Weights of a small transformer language model: vocabulary 8192.
MLP neurons of a small language model. Each row is named by its layer, matrix (up: input weights) and neuron, and shows model dimensions 96-287. Each number is 500 + 50 x the weight over its row's rms, rounded and kept within 0 to 999. Numbers have three digits each.
Before each neuron's rows, "fires after" lists the tokens most often just before its 100 highest values on Wikipedia text that the model never trained on. A number after a token or word is its count.

fires after: " |" 34, "y" 11, " (" 4, " \"" 4, "m" 4
L10.up1324:455516477593496475486534493589566561497506506447526551470462538515456468447491536410457408459476460571435589522570494518567516483675523510481512496511549466613574543459467521461517532501482474518465501499501474486561426482552496577533365434475532509648541531490535535460481521512437485488481497529507437496468569554427462462441451474405484507524449626572517524523450510548458514482504483517462372438478491556497400493412553522465549486376472397475452456593546573538513504446547444567487568551501667511542472400507519607506516451471517540520463478538417593535404458541606591520

fires after: "–" 64, " " 15
L8.up1122:411437519454557520505511555522439492451508409594531455507547440422513539593499390526567590486524555552395480483546459492525537539519513518428411496532528470418371467432511539470513568453611478479565483450499588563500456434553496511401459546509484527550582528563557517458433527477480500420452477451480400635471577559514493497503441490418453441560451485463481482609473551480500511469563527539614595518505531485499583475511443522470557530555463482474536582525509571437454496534575454491514462412538533426513525443595501521483510525428481569525502543505410524522482446385535568576

fires after: " " 40, "2" 9, "1" 8, "6" 6, " University" 4
L11.up209:519479474489462593483508565611437474507478517529489447493487513573609563533496510507456436489520441533510469580510537439404581478478540516510461505535506539559551511462448343517436597426508452495584431568525462496461528357456488482526529567561523514443514471447599504461486489523476450548567472466492520466487574516590373537514470467411443530466475542550493504567484497600530518566522386552501464519463512443482588456550407482523475496516532476445452510503474393442602550473428492464525526592518534456509465612479563461477579510550498526630516499532456453468449440479576575528

fires after: " |" 33, " to" 8, " U" 5, " would" 4, "," 4
L8.up834:496491504466471480483519454424477503542522512553546505458539442460553483544517484474600543477547480479449509490514481516449515552567424478494553545477534484499557496393559544499553450478485485454547489522503473439427590522343498524521529438481490557519537453545540493425417502514457509573473472387542476570460537529493496441563434545499490468482518590426480496497531438557473444481454474510467453448532494495453548496497552466463484540479456519495640582515485531553451490503601539383446400509551546568435562540462484491406555531505429615495449574523433477573557420458564512484

fires after: " in" 58, "," 14, " August" 5, " November" 5, " September" 4
L10.up1455:500519505530615508572559530422426487383473564481473535535575522568468522462523526510613459568479500486585590503505549395581503502520452499536464453463445398406461504545442515468591485508445543495461546574528469496472495500411491474463525416569508605535524450413579501493416410418525426523509549458527586502408478497490512493458494535524502536562531528579440550516447495488456596459566570543435427516461518536535493654477566560496502436471512494544529469550563461489535555557526461412584540525387506514545479489528460484448513440514477406428547502460491490341492482535559567446

fires after: " a" 18, "2" 14, " A" 7, "6" 7, " an" 5, " An" 4
L8.up1478:497519489549580489454451487426475513587457504556437406515446532578538548516507573527504455511493518502607569466448478595492502520510490441526488478593507412469516506538465572437555458451503415605454473578517488467484499477456423528495544550538483506485428513586397416453553568435524461499500401474539523471536518538577488535501448505552503482530468614590565482472502444524391538540588519502575522526565534465518466531520515440538456491485461443565430509538415482564498466482577527525436480456581548484598508547502504520386432542529453519424512495527534518479423511500500493492

fires after: "\n" 46, "," 26, "." 18
L8.up1134:537437515535492514615555445471514463511487449480526504427450592514462467478456561544507551435524432476562488509444481496492519471550478536546426517564414455521404429422524451490378501553521579463500568528500472474579559519495411429521569513568506462544478554538382455540441450438494519511462513601549562573481480506462456517451522497470450499552529539422502500444604547520466399457497464482535407479570354489531445511514448575592530538554447542505405414500511507487389422505495550557556465451463423364521596451496466518400556483508460547546527574383532431553457426481451453457

fires after: "\n" 20, " the" 14, " in" 7, " a" 7, " The" 6
L8.up990:503455533596535393577430529558484488465442492465440485448507526538394487481500488372575526438512514465512502542454505437557534455483484389440470458534530507456500443527547477499496446456546555568477485527522500531483501509499514559466492528475539491584517480460439500435538438493412477522506602518514427541499531515510446467497498505503551499518572531469504485517476499493550478613392474584497451462513591498550527582434519603465513472458492480528539466527518461458430488446514544525541543459474555409535502543528493517438451453515502528590542507434520575525555464499454540512

fires after: "0" 25, "," 14, "5" 5, "ar" 4, " his" 4
L8.up172:581490528456573412562507519582449475527538478530433513409489469506490506494461501496547599504447536404513464443546523441546544494536595500516509453477492435519572512543432506507474475486482520500375451472495488527581473505543423507498476542653529482470454551496492406516544476553415453591512527466571466535507490489496459517577488576548544463488528557430551526474426545406488514482474510587497495449554458493567502554586485533627491517422456555472393499452485360513425513511512478557558497462494462373518498561520477540584431574522423466462491440539437489517462491544495471474

fires after: " |" 71
L10.up1363:477530479520456483569530440438499511571484493464594529608433457483456511446515465468460408508497540581505486640445549443445489585516521523524544592492440540520559453580439467449480582532509516522501465503617457545546503572585503520481580522576443481523423528497505495515511434561534521447471440475525495539495522481537423509399486442468454543530400632526484467465486441534496530535432425526516406574445490436515528504524575510429546540548487486505529448517470481575520529585514463470442505500579546452515502469473591502447485574536408513419550535546461498473440428541514489539

fires after: "s" 28, "–" 16, "%" 10, "7" 9, " his" 4
L8.up1378:420512370500478511528507495475463459417496518511535419486484535493567596534554454454538453535468414447519499603512470589591509549485470472384450508532483532648456538486439539484520538525449554520506496494505494627482487465473405529510489552392503456491427489590506474578508459462441530350525507477412412510480549600463474479520445456507452540536478552500541432422514558551524587464481521473447504482485460468533482531457407499585576563510590475494473536527505536462474489559595465493463491636461356590561491473543562463565478511457455505494477496584552508524467489520537542519

fires after: " |" 76
L10.up752:460507495440499502491411531547451486480536441473529497504478556511496583527475513449502478522532543626559519510482441521561421566523437597580542412509470504503541418499458606469446486462521477540572542409428522452472498490539534471333588497468452518494559503460480454479470477411543501467485465592524577553495485590513469498481527556520470426476519591544493490439507419611471540540542458623509490518502542504422501586545486498497529549515501497542475493471495445486506534495495514390466397542587507421511522453537588498489498471507521455498448478609550460608461477580451514564